{
  "hidden_act": "gelu",
  "qk_norm": false,
  "warmup_steps": 511,
  "decay_fraction": 0.76,
  "max_steps": 6969
}
MLP neurons of a small language model. Each row is named by its layer, matrix (down: output weights) and neuron, and shows model dimensions 48-143. Each number is 50 + 10 x the weight over its row's rms, rounded and kept within 0 to 99.
A block is one neuron, or neurons of one layer that tend to fire together. After each block is what it responds to, as a language model described it from the Wikipedia text at the highest values.

L7.down481:43 40 23 54 37 48 54 38 69 51 50 38 44 48 64 56 52 42 49 45 76 47 36 32 67 55 47 40 54 67 54 48 37 46 41 45 50 56 49 52 38 41 63 51 42 49 32 59 66 69 31 44 31 31 61 36 62 66 51 53 46 56 37 32 63 53 67 65 49 50 45 32 63 62 62 67 46 42 48 56 72 43 64 61 55 77 59 43 51 54 37 40 46 59 54 54
Mid-number digit pieces. Fires on inner pieces of split words, mostly digit chunks after a leading digit or comma in years and figures (1'96'8, 17,'0'51), also Back'gr'ound and table pipes.

L7.down531:59 36 55 74 48 43 54 55 58 47 46 53 63 49 53 40 50 50 48 44 40 50 46 50 51 41 57 78 63 78 44 66 40 47 47 41 50 50 46 59 44 63 40 54 37 38 66 60 59 45 62 55 46 68 36 44 39 50 65 48 55 75 39 67 43 49 25 48 52 37 49 43 51 46 37 49 51 44 48 50 50 38 55 54 60 49 49 38 20 41 51 53 55 42 65 56
Mid-name word-piece fragments. Later subword pieces inside proper names split into several tokens, often non-English, such as Jian-g, Elblą-g, Che-ung, Russ-ell.

L11.down4:65 35 38 39 53 57 39 44 47 53 47 39 54 56 54 47 58 36 42 53 52 58 32 50 56 48 55 45 55 35 48 51 29 47 41 52 47 49 51 38 59 60 44 46 47 39 47 53 79 43 57 56 56 44 42 55 00 56 56 63 65 59 49 47 46 49 45 49 49 59 44 43 52 45 55 53 55 56 53 44 49 46 54 52 48 46 54 57 46 63 47 49 50 60 51 68
L11.down42:50 56 44 55 50 40 38 35 47 58 53 55 61 39 45 45 35 55 68 77 43 60 54 51 55 27 52 38 49 55 52 49 32 46 79 49 51 70 35 32 50 53 35 63 51 45 37 48 54 50 53 47 42 49 69 58 43 46 55 43 45 47 55 52 44 63 51 59 40 56 62 58 41 51 66 59 41 45 53 38 48 63 32 54 60 51 60 54 46 68 67 58 42 44 53 54
L11.down47:54 43 48 49 52 66 57 67 32 65 51 51 58 40 57 61 50 42 43 43 40 51 75 49 48 53 58 65 34 39 72 54 48 52 43 57 45 57 53 44 40 62 35 66 49 52 35 52 52 57 51 36 73 37 41 58 43 46 37 72 61 50 68 50 52 64 48 61 58 36 68 52 53 41 47 61 35 64 52 45 50 45 52 46 54 65 58 47 48 48 47 57 42 38 41 49
L11.down78:41 43 49 51 61 53 57 56 36 48 58 57 55 56 48 54 54 56 56 60 44 60 51 34 19 35 43 52 61 41 47 69 48 57 56 42 41 56 56 54 62 65 47 45 49 41 32 52 80 45 44 54 51 45 65 52 70 46 47 47 55 67 33 61 59 41 41 55 50 51 57 48 47 48 54 53 46 55 29 56 61 48 61 46 51 56 80 37 51 63 48 62 45 49 45 44
L11.down81:81 41 38 45 66 45 40 53 33 66 42 56 41 63 49 68 64 50 47 47 53 46 61 63 57 38 48 63 56 48 61 46 36 41 69 58 58 54 46 40 59 44 54 50 51 51 36 61 63 39 70 53 60 51 50 34 41 41 47 61 51 35 60 49 46 52 61 48 59 62 56 60 44 61 39 47 43 50 18 44 28 49 52 36 54 44 69 64 50 48 63 55 51 45 59 50
L11.down113:49 57 44 51 40 47 43 53 47 54 48 58 55 45 49 50 49 29 53 57 47 62 54 51 56 54 58 28 53 43 52 71 46 44 49 63 51 48 48 49 53 64 39 68 50 54 55 32 57 31 39 48 48 59 41 55 38 61 64 45 50 66 50 57 35 38 47 35 59 57 50 49 53 36 67 28 43 38 57 42 59 38 51 50 55 62 38 37 40 50 36 62 62 59 59 53
L11.down164:60 58 41 51 35 52 50 50 62 55 55 36 49 40 41 60 52 69 50 38 52 41 56 42 60 43 45 47 50 41 50 70 48 49 36 61 48 42 48 42 55 65 42 52 65 40 48 53 38 74 60 54 45 36 45 57 59 78 44 50 58 39 39 44 42 51 63 56 42 44 52 55 52 29 38 55 46 54 55 30 47 76 46 53 55 42 42 63 50 64 57 57 39 47 38 61
L11.down175:44 48 54 43 38 39 44 46 47 65 57 26 40 50 48 43 51 56 53 56 56 46 38 57 47 19 21 37 52 39 35 63 60 39 44 47 34 71 30 32 46 63 60 66 43 52 65 39 50 46 54 45 53 42 38 55 64 59 58 53 38 57 55 50 55 51 49 45 33 52 54 55 48 41 32 54 63 43 53 64 55 63 49 56 36 54 54 54 61 57 62 55 55 48 57 51
L11.down245:49 49 54 58 53 41 36 54 55 42 55 51 57 52 45 49 59 50 45 48 56 66 39 52 36 43 48 61 83 71 66 58 31 59 51 53 40 66 44 51 51 45 50 43 58 58 71 46 80 43 53 50 43 44 57 49 14 58 53 54 40 41 62 61 42 67 48 54 60 51 55 42 55 48 51 46 51 47 45 42 63 35 42 56 37 54 54 45 39 74 44 51 55 48 54 51
L11.down303:46 50 43 51 58 44 44 29 69 51 53 66 54 45 43 59 50 64 58 54 46 61 53 49 50 57 37 62 52 36 62 51 49 57 52 49 44 44 38 62 63 59 48 37 53 42 56 35 76 32 53 48 49 44 55 36 50 57 48 41 41 51 55 45 56 45 52 47 63 53 62 57 58 58 60 46 46 60 57 36 62 50 45 40 40 46 70 42 42 74 43 43 43 49 37 41
L11.down335:47 72 41 57 34 38 49 51 59 45 52 54 70 46 46 37 39 62 42 54 60 49 55 50 47 53 49 51 58 52 59 63 47 66 48 29 53 47 59 44 48 43 76 52 45 56 47 50 56 51 66 41 44 43 33 51 33 64 45 50 35 43 66 37 47 52 37 64 57 47 58 48 71 49 51 45 48 52 35 50 51 41 54 32 62 42 54 52 28 56 58 33 47 54 49 50
L11.down351:56 55 65 42 58 63 48 42 55 28 49 64 46 46 50 69 59 61 31 47 50 56 36 56 45 56 50 43 30 49 41 54 56 60 33 51 47 28 51 59 64 32 40 51 52 41 56 66 46 47 38 51 54 38 45 67 52 47 62 39 33 41 53 45 32 57 59 43 52 38 44 59 65 46 35 66 52 54 55 55 71 49 69 55 38 42 30 50 34 54 50 34 63 61 60 37
L11.down426:52 39 41 43 34 47 63 59 53 35 47 63 42 40 49 59 44 50 60 53 63 51 67 43 50 64 45 43 54 56 74 47 30 51 59 53 41 55 44 51 63 65 48 70 46 56 55 21 60 38 60 49 69 46 44 33 48 53 53 56 50 47 52 54 51 50 47 46 39 56 49 30 47 42 42 41 39 55 54 44 59 33 39 68 53 50 51 41 40 46 44 51 58 48 53 48
L11.down458:62 32 54 29 52 84 47 63 41 55 55 37 57 45 48 56 47 57 38 29 42 55 41 57 50 50 57 55 52 45 55 55 22 48 44 40 42 59 47 42 60 46 42 54 50 47 43 49 68 48 49 57 47 45 42 50 28 52 40 48 50 46 49 62 42 54 37 34 53 53 32 30 51 45 44 44 39 65 44 44 52 50 55 38 50 46 52 41 41 56 32 47 62 59 39 55
L11.down498:56 44 32 48 61 45 44 45 42 40 33 41 72 37 35 68 58 50 53 60 44 60 51 46 52 53 50 45 48 68 46 50 41 57 56 61 55 40 46 37 57 58 66 60 38 52 54 51 38 31 48 59 59 55 42 37 45 49 60 45 46 54 62 39 53 47 49 34 57 43 55 50 43 32 55 46 46 54 30 51 39 56 51 66 50 61 52 40 52 54 56 52 40 21 40 46
L11.down615:44 39 44 37 47 58 38 29 50 57 50 52 45 45 55 51 36 42 75 52 47 34 68 50 41 39 48 43 47 55 53 59 43 54 69 51 39 65 29 65 57 67 32 66 27 56 62 55 45 39 50 46 57 57 53 54 32 44 55 68 72 54 65 50 47 53 55 52 53 54 56 57 57 55 51 22 47 37 41 67 63 26 56 57 62 32 60 44 61 45 62 53 51 47 44 52
Mid-number digit pieces. Digit pieces and decimal points or commas inside multi-digit numbers, like year digits (1'9'23), attendance figures (4,'4'46), percentages (31'.'6).

L2.down23:42 59 33 38 62 54 67 46 47 50 54 49 44 66 67 50 54 44 45 26 48 40 38 63 49 53 65 67 61 34 40 62 25 45 49 54 46 50 55 26 48 53 45 62 47 39 34 51 78 52 49 59 50 50 79 55 40 54 32 81 59 51 54 60 41 53 38 37 71 53 37 50 51 52 41 47 69 44 38 47 49 51 50 51 51 51 44 52 51 35 55 57 57 31 40 58
L2.down87:55 44 38 62 55 57 61 39 59 50 40 53 47 53 55 49 51 34 46 43 53 47 47 55 39 42 53 71 71 32 32 55 46 60 53 48 24 49 60 51 46 49 39 53 52 49 45 60 84 42 31 69 54 57 52 54 42 48 42 62 57 61 59 60 47 51 39 56 70 67 39 46 49 52 52 61 54 43 47 31 35 51 63 49 52 38 38 57 35 31 46 60 57 62 29 45
L2.down108:55 59 56 42 54 50 59 47 52 42 58 42 48 49 52 37 43 51 42 41 44 27 42 56 56 52 48 59 56 42 65 62 43 49 51 61 46 41 30 49 56 47 50 48 53 55 47 47 73 57 49 59 60 53 65 61 25 38 47 45 49 54 52 52 40 60 51 64 51 50 59 56 71 45 54 60 49 50 37 36 49 43 48 60 58 33 46 62 25 33 45 49 45 62 46 53
L2.down266:52 41 53 58 41 52 53 43 43 54 52 54 47 69 57 44 54 65 54 30 52 24 39 52 53 54 49 61 70 41 49 50 34 52 54 48 50 37 69 44 48 37 50 42 52 54 54 57 61 50 47 63 54 58 59 49 36 46 36 45 52 67 44 40 45 51 45 46 83 54 45 41 47 49 60 50 44 46 39 44 45 47 44 45 57 49 39 61 43 45 45 46 35 58 31 50
Number separators and word starts. Commas, periods and colons inside numbers after a leading digit (1,094; 2.1; 5:00), plus word-initial pieces like st, re (stating, style, reached).

L11.down116:63 33 57 32 55 69 48 45 57 58 54 55 37 35 46 60 53 47 41 40 59 52 53 51 48 42 50 45 50 45 63 45 43 61 52 37 53 68 54 55 42 51 59 47 33 40 43 56 49 61 67 44 31 59 46 47 49 44 46 40 73 43 60 50 52 49 60 47 74 50 75 72 57 58 50 66 51 33 44 56 58 36 38 43 66 50 46 52 61 61 38 46 56 44 39 46
L11.down134:68 51 44 59 59 69 54 61 42 49 37 55 57 55 47 40 39 51 35 51 39 47 54 41 54 42 54 58 58 55 50 48 45 52 59 47 55 57 46 44 57 58 48 33 62 55 60 68 33 38 59 49 59 54 23 56 56 45 36 48 64 45 60 52 48 61 43 42 48 60 54 38 49 60 48 48 39 44 53 61 61 65 56 74 31 48 76 49 47 51 56 45 51 62 55 49
L11.down156:53 39 56 59 49 70 48 15 41 57 53 54 69 50 59 45 53 49 39 56 37 55 37 61 38 34 64 51 53 52 46 60 42 58 35 61 45 41 48 64 43 39 55 50 46 52 41 36 40 56 40 65 48 56 31 51 44 52 54 50 43 39 49 48 40 48 60 57 50 53 48 64 64 52 56 48 40 32 51 57 47 55 53 66 46 58 40 58 26 46 51 63 43 49 63 48
L11.down181:56 68 45 44 32 35 54 48 40 48 42 44 43 63 61 40 59 52 41 64 40 58 45 40 50 51 57 43 58 55 47 49 48 63 58 50 47 43 56 55 63 49 42 61 67 39 35 56 49 47 61 26 34 49 51 57 74 61 34 61 48 51 43 37 64 32 57 47 27 49 51 59 42 49 62 53 44 33 39 39 49 55 57 74 66 54 45 69 47 38 51 68 55 35 37 48
L11.down186:70 50 54 48 62 65 36 57 47 44 54 49 43 52 56 52 59 38 44 49 57 53 50 51 60 31 53 62 60 51 51 59 52 63 62 34 51 63 59 50 49 34 51 46 61 40 61 45 43 45 51 48 58 52 49 54 49 42 53 55 50 56 78 51 44 37 38 46 46 53 45 45 56 50 53 34 52 59 42 61 40 40 63 53 41 49 26 67 49 45 48 59 52 58 47 46
L11.down241:44 86 43 58 57 64 41 31 47 66 48 47 50 53 51 56 58 46 63 71 48 41 35 37 62 59 65 44 54 46 45 62 65 48 49 41 44 38 76 60 46 49 63 38 54 48 52 66 50 48 51 41 66 44 51 49 57 62 45 53 46 45 49 44 44 50 47 46 41 61 46 48 65 54 63 51 49 42 27 52 51 45 35 55 35 35 68 57 56 47 55 39 60 49 45 45
L11.down262:53 47 48 54 51 57 39 53 41 58 52 52 60 60 54 49 39 53 48 26 51 40 45 65 50 48 48 49 49 59 59 56 63 61 45 45 51 57 43 59 54 61 47 55 55 43 49 58 33 47 53 39 58 51 22 64 42 34 43 60 28 48 62 48 53 54 51 62 56 45 49 42 47 40 55 53 65 40 39 45 46 44 58 36 48 44 43 52 57 43 51 40 49 56 42 48
L11.down312:63 37 44 32 48 30 42 62 37 56 67 50 76 41 56 55 53 96 53 40 65 59 45 58 47 66 53 53 41 51 61 62 51 42 50 59 34 51 47 41 60 54 44 35 52 34 68 64 57 39 58 36 45 54 47 56 62 44 49 50 54 52 58 48 54 69 48 56 36 34 39 59 48 65 48 45 41 45 51 59 45 41 55 48 34 59 56 49 41 55 47 47 60 55 52 61
L11.down337:43 44 51 58 48 49 46 42 51 53 43 45 44 62 34 46 39 50 59 63 54 26 33 45 34 48 50 49 50 55 38 44 43 74 62 53 59 39 51 77 39 55 49 59 50 38 49 45 48 46 48 55 58 53 59 41 49 50 45 50 45 68 62 64 52 51 41 39 49 61 44 37 35 48 38 38 54 50 29 39 41 54 39 46 55 50 40 48 39 54 65 48 61 52 38 51
L11.down347:55 45 46 61 52 48 62 37 44 54 67 55 47 57 52 59 47 48 58 56 55 68 51 63 44 42 52 62 61 52 62 62 43 57 67 62 57 66 60 49 49 62 33 64 73 59 54 33 53 42 54 44 38 50 51 44 53 55 70 46 51 56 50 60 50 57 43 56 59 39 48 49 44 66 42 47 57 39 49 53 51 34 56 58 34 48 52 44 57 67 39 69 48 62 50 48
L11.down407:46 47 53 41 46 61 49 52 60 46 56 62 35 39 63 52 55 44 56 51 54 45 53 41 43 48 46 65 58 45 54 33 52 57 78 42 64 42 52 56 48 43 43 68 59 64 33 60 93 64 36 52 45 55 80 63 62 46 55 44 69 45 47 61 64 54 54 57 50 45 64 45 48 50 37 45 52 60 57 51 53 44 52 53 50 34 55 50 69 38 48 65 49 48 51 44
L11.down429:53 36 62 35 61 52 53 45 36 52 41 36 52 52 51 47 54 50 56 43 64 54 46 51 48 49 51 61 25 47 55 54 34 49 45 42 60 76 57 39 38 47 39 52 60 37 39 66 37 52 51 42 57 48 49 46 48 18 56 44 30 56 47 52 64 62 49 56 54 42 62 46 61 44 81 47 40 68 57 59 56 48 64 43 53 61 38 40 47 40 44 68 77 56 50 44
L11.down477:55 53 41 42 56 50 50 62 60 66 52 51 66 40 50 57 49 44 51 37 40 58 43 43 52 40 55 48 41 53 27 59 50 59 46 33 35 54 57 46 48 38 44 53 55 54 47 58 41 57 26 51 58 82 74 58 49 53 63 60 61 40 60 62 19 33 46 61 41 63 53 48 50 54 64 43 66 37 58 44 52 57 59 47 61 50 65 43 42 59 46 51 61 40 51 52
L11.down545:60 52 43 46 54 32 40 52 40 61 70 47 42 56 54 41 58 53 51 56 53 41 42 31 48 49 33 41 50 43 62 62 47 38 47 38 32 52 59 42 54 57 59 56 42 35 47 51 82 63 54 55 53 52 80 43 57 42 56 43 34 58 39 45 35 66 47 30 51 37 56 41 62 40 42 49 55 50 52 61 60 43 43 52 46 43 33 48 45 44 52 43 54 47 52 70
L11.down552:70 60 53 55 30 48 65 64 40 41 56 58 46 51 39 53 56 48 51 53 47 53 49 44 39 54 40 65 47 38 50 33 49 48 52 45 63 53 72 62 58 55 47 61 57 64 46 54 57 51 49 45 53 54 64 36 58 43 55 41 52 64 45 52 64 53 47 58 35 31 41 37 41 44 52 34 58 54 58 61 56 41 61 52 29 37 44 42 56 54 52 55 32 39 52 44
L11.down599:66 41 38 48 44 60 56 36 59 51 54 45 52 48 58 59 34 45 36 48 49 43 55 42 63 55 52 42 61 43 44 50 48 54 36 53 62 43 50 43 55 19 43 48 56 48 39 76 44 50 56 36 69 56 10 60 34 38 51 42 56 42 52 50 63 51 43 65 59 39 49 46 51 66 44 48 45 47 35 61 60 60 44 47 54 64 47 61 58 52 54 71 60 51 32 46
Sentence-initial subject pronouns. Subject pronouns he, she, it opening a new sentence or clause in biographies, mostly after a period, e.g. "He published", "She served"; also matches "he" inside words like heather and Heavyweight.

L7.down489:43 70 63 47 56 58 52 46 50 52 52 51 52 57 40 47 68 45 64 40 32 56 53 57 33 43 55 39 54 43 48 54 47 59 44 29 50 53 56 49 60 39 46 39 44 56 43 51 46 27 64 51 39 47 55 33 57 61 71 58 53 52 48 50 58 50 43 37 54 40 52 37 61 52 40 35 60 47 48 43 53 55 54 63 38 45 57 36 40 41 73 56 57 56 53 35
Predictable continuation tokens. Three groups: subject pronouns or "was"/"is" right after a sentence-initial name or "where"/"though" (Finlay was, where she); commas after opening adverbs (Still, First,); word-piece continuations, especially after "short" (shortly, short story, shortstops).

L2.down300:47 56 61 43 56 48 72 43 39 49 44 42 49 47 46 41 41 68 43 42 53 57 48 62 44 39 62 38 51 34 57 50 61 61 51 56 46 48 41 29 65 54 62 43 49 52 62 71 37 46 43 43 49 55 72 40 61 49 40 63 62 46 54 38 64 44 49 48 63 58 46 54 59 31 50 37 44 40 35 41 46 54 57 63 38 46 51 55 29 53 34 59 74 53 55 45
L2.down312:65 46 56 60 60 49 40 63 59 50 41 63 44 56 51 29 63 48 57 31 39 55 44 30 64 62 41 42 50 47 51 45 64 50 42 45 56 55 56 41 46 56 77 49 55 63 50 39 28 66 49 53 68 57 46 40 44 41 44 51 43 46 31 49 55 48 58 41 60 35 36 37 48 39 41 53 54 37 38 49 57 34 40 44 62 37 41 45 48 50 53 56 62 48 37 53
L2.down398:44 51 43 41 63 48 64 65 45 62 58 28 43 38 53 63 36 47 58 52 63 46 34 50 37 40 47 49 61 35 44 47 52 42 58 46 48 58 66 47 42 29 43 59 57 48 31 53 41 48 57 41 51 46 71 66 53 42 48 53 45 38 58 59 49 42 42 50 40 55 37 59 57 74 56 66 41 44 63 42 66 48 42 46 48 51 36 45 55 42 44 62 55 61 44 55
L2.down525:45 47 51 52 37 45 38 45 41 52 65 37 57 48 55 45 46 57 58 52 31 52 53 33 53 60 67 44 34 31 51 49 64 51 63 48 38 56 52 51 31 57 47 46 43 37 62 51 54 58 56 29 46 47 84 55 51 45 52 55 57 61 44 66 59 42 47 50 38 56 51 50 45 48 49 49 34 60 54 52 53 58 37 38 39 60 38 36 53 72 42 46 56 45 42 35
Final piece of proper names. Word-final pieces that complete split proper names of people, places, books or titles, such as Build-ing, Los Angel-es, Walk-er, Massachuset-ts, plus colons after infobox field names.

L11.down30:46 50 45 66 46 53 37 55 65 56 76 50 47 37 53 54 53 44 52 39 55 62 63 55 57 62 44 60 40 42 64 68 48 55 56 51 44 50 74 46 56 38 59 36 48 57 43 53 66 56 49 38 55 41 49 47 48 36 46 57 46 46 41 43 71 50 51 57 74 61 55 64 58 37 50 60 29 44 43 42 38 49 52 41 38 72 46 53 56 61 46 18 57 60 60 52
L11.down50:47 52 58 60 58 45 53 54 24 50 53 59 75 57 54 50 35 52 31 51 53 62 40 45 35 48 52 63 63 33 61 64 47 45 50 56 44 62 47 58 49 39 55 68 47 56 48 49 57 52 57 53 56 37 46 59 53 36 22 50 56 39 53 59 52 47 49 57 69 40 60 55 58 55 43 53 45 46 64 39 46 49 54 82 54 47 58 45 45 43 49 54 57 43 50 45
L11.down84:45 66 49 42 49 48 56 42 60 41 36 43 60 53 53 54 60 45 44 45 48 61 41 49 59 46 49 50 44 66 33 42 57 51 37 45 47 48 58 62 71 44 67 41 61 53 45 44 36 47 56 60 65 44 45 66 64 57 40 44 53 54 55 45 64 47 45 46 29 40 63 61 43 53 56 71 46 45 52 41 47 38 57 68 49 56 19 44 44 52 44 64 45 51 50 37
L11.down85:38 67 55 53 45 55 39 53 48 54 58 39 71 67 51 51 49 45 57 30 68 57 63 38 56 57 49 33 38 35 48 58 37 34 48 43 41 48 40 62 60 49 62 45 44 30 47 46 47 36 35 53 40 45 44 43 48 48 47 47 47 39 61 32 46 53 48 46 55 40 55 48 49 48 69 61 51 41 57 45 54 44 40 55 37 62 42 48 57 64 39 47 73 55 43 39
L11.down110:49 61 49 54 52 45 52 41 43 66 57 41 46 52 33 30 53 47 47 65 45 62 61 71 44 44 31 55 71 49 36 33 82 41 34 59 61 50 45 39 43 46 47 46 41 48 34 55 56 50 52 52 67 49 46 51 50 38 48 35 53 49 44 61 44 41 48 49 52 52 64 52 54 51 70 31 63 33 53 61 51 62 49 64 45 58 49 51 65 44 55 61 35 58 62 47
L11.down165:40 55 61 49 52 58 45 55 52 56 66 46 52 53 57 56 42 46 46 38 55 72 43 40 54 47 69 58 52 64 48 52 56 38 31 54 42 57 39 75 70 48 39 36 58 51 43 46 49 54 54 50 53 59 34 61 59 44 55 56 65 31 47 41 52 47 47 54 45 43 70 39 57 68 64 63 59 53 47 40 45 49 29 42 51 56 51 48 39 56 59 55 48 44 50 60
L11.down258:57 61 56 52 53 72 52 68 44 36 56 58 46 40 36 38 66 42 44 42 46 61 53 51 58 36 72 59 58 38 45 48 43 65 41 51 57 52 48 39 44 49 61 62 51 46 49 29 48 46 55 38 42 44 39 42 53 65 57 52 43 45 39 33 44 60 36 71 47 33 59 43 69 46 46 48 65 50 44 54 36 58 51 45 51 42 51 53 48 46 29 74 47 50 57 64
L11.down305:46 61 62 48 44 41 57 59 44 53 35 63 58 39 50 37 63 47 50 39 51 43 61 59 48 52 55 55 41 46 62 59 47 56 38 50 52 45 38 51 51 52 44 49 65 51 42 59 47 46 60 49 33 51 56 68 43 44 44 49 55 40 49 40 49 44 65 45 51 21 64 48 60 62 54 54 58 55 57 61 61 49 44 47 62 57 58 68 42 23 44 57 52 46 42 55
L11.down306:62 63 59 45 47 50 21 40 42 47 55 67 55 47 34 55 42 43 49 65 54 52 58 55 37 48 49 42 36 47 46 56 51 40 36 53 49 53 57 64 54 51 70 41 39 51 53 32 53 51 58 41 51 60 46 36 28 42 34 61 56 46 53 57 56 55 51 64 41 45 63 44 51 82 55 41 46 48 65 51 42 35 38 56 63 42 27 55 54 48 39 38 52 42 69 68
L11.down439:62 67 68 63 51 69 46 42 62 45 57 58 45 37 50 41 60 49 65 38 49 58 62 64 48 46 36 54 63 60 38 68 51 47 55 50 52 43 64 42 63 46 44 56 52 64 50 46 40 57 58 61 62 53 38 47 52 76 68 43 76 58 41 47 44 72 51 61 40 39 52 69 70 40 47 35 57 59 44 46 51 44 56 60 61 64 50 53 59 58 53 44 47 49 61 48
L11.down484:57 54 72 60 38 71 58 63 60 69 29 62 62 62 48 49 41 41 42 60 37 55 45 51 50 36 54 65 64 51 45 46 66 44 46 38 53 70 53 69 46 65 42 29 54 62 59 45 37 41 49 50 39 52 51 44 47 52 42 59 60 56 55 46 44 50 45 52 45 40 50 59 52 47 42 59 65 57 44 51 56 46 45 46 41 61 50 48 50 36 38 57 52 39 46 50
L11.down492:44 52 55 40 56 38 36 41 51 61 42 64 50 46 50 46 50 47 69 60 51 50 59 44 60 66 62 56 53 34 41 56 38 22 55 50 41 53 32 59 51 51 62 33 51 43 69 61 48 40 51 37 42 60 60 65 53 26 38 38 32 53 43 63 37 59 49 62 39 47 62 48 29 59 46 45 52 64 59 58 40 58 71 39 35 53 54 35 64 59 40 62 50 44 40 38
L11.down577:52 46 34 42 42 63 62 63 67 41 44 56 52 59 43 51 53 61 52 54 54 40 49 53 59 24 64 51 83 48 54 43 54 44 56 45 68 38 55 48 61 63 53 52 75 42 46 47 62 58 76 28 44 49 63 49 42 52 52 54 60 50 37 57 57 65 45 50 55 37 40 36 62 33 48 63 52 62 74 39 52 60 52 57 55 47 61 71 52 38 61 65 40 42 58 47
L11.down595:50 47 50 52 49 55 43 43 52 57 47 45 67 28 52 58 20 60 61 44 49 50 50 37 73 39 60 44 57 57 33 59 58 60 42 65 51 56 47 64 38 39 45 63 59 52 40 51 42 64 36 50 67 56 19 44 48 67 43 59 47 52 56 61 38 58 47 47 45 50 62 42 53 56 47 48 52 36 53 61 62 63 52 76 42 39 40 37 58 38 61 63 53 42 55 36
L11.down596:50 46 65 45 44 67 50 67 42 42 49 58 51 58 49 43 33 45 48 25 43 62 53 47 63 52 54 63 47 51 72 51 61 55 53 40 54 44 48 57 56 42 50 50 58 53 58 44 29 59 48 47 59 46 10 55 32 38 50 51 50 40 50 59 48 62 55 62 48 54 46 41 53 57 47 48 45 52 41 40 56 50 44 53 55 38 43 68 39 66 37 52 49 39 41 45
L11.down620:44 47 55 58 55 57 42 67 52 53 49 63 61 52 44 44 55 59 41 33 36 64 42 62 38 52 67 50 59 60 67 51 53 66 53 54 50 41 34 48 64 68 45 44 51 64 28 61 44 41 35 66 53 38 30 42 51 55 47 55 64 58 67 53 69 58 50 70 55 64 55 60 72 32 41 59 47 64 43 34 52 55 51 58 52 35 54 51 46 45 41 61 45 48 41 52
Name-ending word pieces. Final word piece of multi-token proper names, mostly surnames, before punctuation, possessive 's or verbs: Becker, Kreskin's, Ferguson.